Part of a small language model's weights: 14 layers, attention and MLP in parallel.
MLP neurons of a small language model. Each row is named by its layer, matrix (up: input weights) and neuron, and shows model dimensions 16-111. Each number is 500 + 50 x the weight over its row's rms, rounded and kept within 0 to 999. Numbers have three digits each.
Before each neuron's rows, "fires after" lists the tokens most often just before its 100 highest values on Wikipedia text that the model never trained on.

fires after: "d", "qu", "m", "fl", "t", "th"
L6.up48:471538496653515575509580527544435473533418477457513501507585551525436520419567500545402618507582510539526538464480418515521486468523519544453426441429614542447534503514563526502542464454451473504482576548564455547552561408541439508420596481481499492528477517497539517458500538518583550396

fires after: ", ", "U", ". ", "m", "A"
L5.up41:535522513488471511503480359508454565461560497486492517442445447527534453500394475508558527494479634556424472468465501543440518483553487554536608524430480324510472530503460462421501535461477456535491507473493512443530538469505460395447616503542601552453504412516511526604497449566506457515

fires after: ".", "|"
L6.up274:451481541572453499463462503537454491553511509443451473526501542580399508419470515503426546453486524527534454509465463496515483524541521459517519431486539543545543417590587463406481592459396522590493426594511482435546474620550431514424459564399489567493376443496580501437522503483526533527

fires after: "in ", "s", "In "
L6.up91:586471568527466486517501491533502475492408454398612410634484445479549544567592489518477481479537512431422502551529522500437504586401520521525468510505522454472467462548510516433403524415506431542507543584481546549546592454429420586468473565501491513580492548464521537432464473466516567488

fires after: ", ", "), ", "Al"
L3.up239:555548538424498463498532604558488429487550602557563493509551408444456551522514535463586575527487532565520503533561424502477515499487447423483580479477517505332521504457509572494445576459441551535519441517555513434468421555488461475573475522547493491513422470415494563460515474470518496549

fires after: "(", "m", ", ", "S", "released ", "D"
L8.up10:433613483590435478530523452518506561528570477438444488456458484470476384542445527489550570530551541536470552516520510532540500593462505548564547500464544511542426478507544556442412443534484396474473568481525497510522478552427591585532580528535487515420515455453519533419465489487497494424

fires after: "Ch", "J", "ph", "ch", "viron", "St"
L6.up208:492462527520517607547520443526500441446636541433520563469444542496632617454470481451469385423497540500464469410487462497550464534446515397453449507518517602512442448531622482494507491459500495469457508491450541491545422485492476459514556466468440416531517556508499611535478489539542519564

fires after: "d", "R", "dr", "D", "t", "tr"
L11.up199:472471446551615538473625531620532478561486505436526538450459484545423491522475539494459617523458494515501515486534560512489593469542410546471511540420507463473465426467549486533438473572512452455481567494481547469519520494540477513536476505549480486538507648463397520462575520542462574530

fires after: "R", "S", "O", "V", "P", "A"
L6.up132:442500468439445556475467525449492445607485494527596595519505553508495537546532470527502453489484502541462423462455465508512503631531542602482453560522584522598459495537459467446495539489495487478439507541468442473556515579426512450557577491497446442379538574541507447517553508509498457482

fires after: ". ", "\n\n", ", ", "km", "one"
L3.up283:518463509550477522407487387550443515593475360535427523477563479568470574504425491510459518542495497458509507592579414469515579552491457531475479636457499556491485488466529532477473488496473476534526564523558473502599466576404485474505507500424450498461456557561453440536519501526473586432

fires after: ". ", "\n\n", "==", "== "
L3.up301:465520469488533427445508467614526545520567465539511467542467442463482464545567525539479497536510426435493577587439533512560574484595468485522470489449477479472497477586449462453452447518522492472430473548515532497459437456482477546559600551461512422531468570558541566415512542500533495576

fires after: "of", "s", "con", "W", "qu", "R"
L10.up115:511468470544439595618546569579437427509434501585491406518474488467466502520549530490518484532493480603515493530572539605512541465436433494454540515501422565502501426449536509412478413486550535522521536471421441423486529518583417481461503584533560457534599509568513461562563493501518490521

fires after: "J", "V", "P", "v", "ch"
L6.up281:482508548500510524478497484514498519462479496492508555519510443572607560427551541404525432475499531526369435444545439357516544481507433546416525503499511551469574545582433528488479531409420521519442488530499467439480578481429501449460506585552357447502531491448552421481553494508461462526

fires after: "G", "T", "S", "J", "P"
L8.up53:521486533449531593447491536445509519488466484447416507499519515518554533529516496405495520510582449536559604504474545418495476582513486521458418549499557537457514505560428484568444497539427527537493585497432449494474587557529440467572539461496503425490533560507508464561407442500508474522

fires after: ". ", "\n\n", ", ", "\n", "; "
L3.up241:568413531478520472543420391528467456474542527562451446565497472548504550453458588513560554497447498491473489533516504529588530444472487445559490494532427405521450464530403532427509520483646458570464519491540448464538498473453489557539467546517517500478445454604507534455487599556486512455

fires after: ",", "adv", "c", "dis", "anc", "p"
L6.up192:536537578505513575571556488553443606559465453466541500416483418427466453418498514439437466473509586524418374535548552580447525511501509447425505519479607529536434503551486534539620537493526500517409520526445536427520497476526486519421562462459491412496499482424549551523477559529464430582

fires after: "|", "ch", "==", "Ch"
L10.up197:455613554491542446556567457506497469482497517528537511531499475495516577475504587434537538489484456508543591452464489449491461494436581505471517564535512488515586495473475510481474489510422470439484502580439477505470568518601464484544520539426417485530444559420528581530446496452510519387

fires after: ".", ","
L9.up154:522571560511471422472452508441449525484395509521494496538458485524453449557500537460497506509520536557555395497543441500530541486446429499545493519578477454468437531442535614516515555470467469521476570615480451491584477517506462545501444547474474460518438538494499576396575531503425509468

fires after: "\n\n", ". ", "J", ", ", "Date ", "C"
L9.up212:475575537445528457579435481491513465552546559524509388433408512509476434524540548497486531491418464472552513434469513509522514553514442557477505556520387480468496492488482545587587538523491448512598590527574490412530546554457483506547517495455394529506550454484443581576551503503464460556

fires after: ", ", "the ", "and ", "to ", "after ", "by "
L3.up174:448555479538462513555605406546494448443499492452493532493527570460442548461506462558525594497540472628459506567490532444572555561443491549524490548440462431449509513526446577475485494527421418475482485462518452429505465563476493498427477498536665508539460515544592566557458467489506453389

fires after: "B", "d", "c", "D", "qu", "H"
L8.up154:415446539463540579511573417497541505514445499489403491473540453440459494566561466482672556577580480501515507522537587509543553417574503484521498505470494465553431444522465521461433492511399460519487405526512505482532483484592584551411488516462515506516495545511428564423532500499501533416

fires after: ",", "| ", ".", "of ", "a ", ": "
L6.up57:547514549444529525500524545391520542519534398356378552460456527487533509493469436425561562492436554496515549603498422458529607517529586490469431617467505447465499464491546544461483516445496524542548524528469587552512605465538600509491600490545566399454469475428527507559473491509533527518

fires after: "(", "was ", "ar", ". "
L3.up180:504543448534449551654565510560431501504515525524495547509504475448464486468486550455513457531522509387521475533428500511510520529542561501515476508504388551539470439656450510563497425480542494450482466513496534476499545479471477485588547518430474487488572530536574550402651438482587487413

fires after: "G", "\n", "A", "- ", "Web", "di"
L9.up192:462437504533443478452493371512497461550513558505445457536510498437588486475434570475461592447455590466532546465439542614342530461528494520542466456530435481518446515573565468501449520491471475512471562510466476476528426461542474564528479539443554440556572550489537417509492564501438566512

fires after: "was ", "is ", " ", "as "
L10.up286:367468516511578506505532569455608551423448488517528496538529435500505446567477545467489561575505596522470486520533480473604549540500534563518463579591501447514448425511553440388493494395389486409483483526465464466552476637492544542428556479425530458572445527566538411581471524478507496499

fires after: "m", "y", "Bro", "H", "e", "Ro"
L10.up32:583564424554475453415475480555456651484513540507474475507496512538543485589569533440494536487437528498547530534486522421581461478511497508496442428469490475525508419462470496450508522444453486604491467454582552457510475483538456562383591548460470495540473613514566517551440501518481685429

fires after: "v", "V", "s", "inv", "t", "P"
L9.up234:550410507489556565488460519565581499499418498498407418527370495465528504474441475357513523454519474504556491495539475508507566456452509550513483519424541459522510547551444417440496444475530492522565540438499607486556515536501428428454554504515412473561527500490472418530561480499520492456

fires after: "P", "Ch", "ch", "L", "Ph", "B"
L9.up121:454577494489497557554592481566481543466523551467488548474416476496518536509580568398475503474473405523496543431481553429511521493509579565507468500501589629552535394465509605521482449499434468650543533480477563401525567455533455464470437443508435553577520426551472472570557489531465602539

fires after: ".", "\n"
L8.up223:535481477562585540546597448607578537499504554532493485547492560543512519436509469509402579520524391526517532498561468502524511423522460504435538499559500486484460423442573519434486491393481563539417472567452530503459563641515532471502483533463486570506370495542531475458455443428531484430

fires after: "\n\n", "H", "| "
L3.up252:474374554552518485525507487566496488560494495499528487551486430558421538528463525559424526492604447493542525555470441551480523529485454540523484562405532531468464457540497470456649546544459511542563478610570524460469421496514516501478465511512526573477471483564630468486507457505546647456

fires after: "\n\n", ", ", "in ", "17", "the "
L3.up237:500476544430482484557584429494509507515514541549455566530456473458527595563605468498534554511551506496479406540460525473551506506471493538484518537493522522486431543473478463451404522541467549573504530483458476447443524496419473506448524465563571464520482584461522458411549477479454526507

fires after: "|", ".", ")"
L5.up81:484489508526533493541510604551537467582529568474571472545545549546433495485430598515382579429505547527489484545494491516527536532582508424479512507536389514484514421441515582387546473548487474475475594517447471471537554544571499482438497459549516504481456442527514498449449478398496470487

fires after: "ch", "m", "Th", "so", "Ch", "ort"
L5.up162:493467541445566580455565505530446443511464455433582379487539462489460497524437532485474435503598466499473518417522568567566479501495403495492429471401575566531475426570569523518521525475446459480438490506518457414446501354498508583572526362515530562496571536470514520506434453584488545441

fires after: ".", "\n\n", "site", "==", "| "
L3.up154:511571502494562488491574495518534475529464558468460496550603540540436536521502547565495628497502632501473447547404415546488514555465563537406495539532493379541515552411436539455522485411559518462568417506556487544472532475449524500393581545467558519438454512462561508529493589515533550491

fires after: "ch", "me", "pre", "tre", "comple", "s"
L8.up310:488560518446544355552532520484518514458531421443539444472485377582517493458419519472518471490475641474462432580518527474463462537481489533509472467549529466467472488533460561472449576455441516513524498644535454420514486448477477597513512575512434529397431516479573511507488516568490538464

fires after: ". ", "\n\n", "me", "Summer ", "Th"
L10.up162:490404502445552438535506405519476545409482503497483563546425431527588456510551463431475443533485524497565453544452485487556526550488562455525439458483519551551525503568389406519528537491515538488447501487503417525411406357510504562509547514417445521542485532505534487472462462425514531515

fires after: "S", "Be", "e", "K", "y", "se"
L8.up281:468506500515539446427396543529445448499519506508492494444401511470500535540416514481471483461502504541502575492474416492551515522502564495397508422455533471501501433514477536438501513435475508559498544589531436481522435486536434619448553583530469606444507556445512513540479478542507506486

fires after: "Cl", "J", "gr", "inn", "j", "Pl"
L8.up94:442472536524508550481529632499487615547455580417468524556514511499580495416539526468471479552517526518478411367566577400427457588545547548451440548519531481473505452499458587416559514486418469480503502555551494482558610510438482549434508496463491450485523516522484475410615397484452528514

fires after: ".", "|"
L10.up92:477433537562436564568532528612562581484497523501478484458556584470487445452585489525476602493439437514523518440516491526518558517526552580462515485498513491501508457491530561417479534373464456479491411575529464451435533566564461527468497495493493510475362481583515509487527440401579448439

fires after: "S", "D", "G", "s", "St", "W"
L5.up59:553523535580526543492531458457475434530584566494519432625494469481520442509497487492489477482445515496473515528506522570549517544436492419529565527472558467595388430571511495433391424505523483486573535508525483468537561492501446555406513489504538491481533505566463444484499531519394477534

fires after: "di", "g", "G", "in", "En", "charac"
L6.up238:578504545496561606525474400585571509542509557463410510607514490445525507565507486501525468417569604496539466567468491578418501465425450557550402513527440510456493450500493488445513510455456409469495568539603434571411554532476468470456577464407432427556522467489503499508487630536541563511

fires after: ".", "M", "P", "J"
L5.up28:456488505579560545522472486499392495571549454480451518481479453577462525433398576499557559476543549499520544462495455454492485350470455482438433449554501602468464545463520497501623510470494537594587448592516437426554478462479444449442462551447463575487470398470591440491587516509528498533

fires after: ", ", "L", "fr", "the ", "commun"
L8.up106:525537504532527389555532483539488532488460542534598527527548528494491484450590515509526491533442479519484547533517488515550526463472511457463466513389578601517498498491566508498466499434467571535435489473474525353464454522566514435508404501526542472404519375549436525446526463462540501432

fires after: ", ", "German"
L5.up10:543591505520433483471495499526474497531490494598593455477571559453434494559554517516540515549463458570452558537513484498596631574520544510523497435449492608372531439535535517507503500522436530524487412505447491581490421598568495531488382513552488477511472466543369463433484467465410518549

fires after: "T", "P", "V", "E", "D"
L10.up239:565504430470587495559555493480602474530492479543456473528470549520553503424524538425528534483522498503484494535567519456423513455402551452586570469519572507603470465510419370548471430494544444570411510584496502523563480485420441486466560500484470556531547497463520518531535490529476462487

fires after: ",", "cre", ".", "1", "c", "Bri"
L9.up109:554434480486447458467596554458499530573431538519497434477448560491502474500588506440473513514580511553395463600410538561494530567524455492459410544515488446485482516500507476523577533386514547558463440471557391461464616474424472624440515613533489469454541545468428563390476446437431450536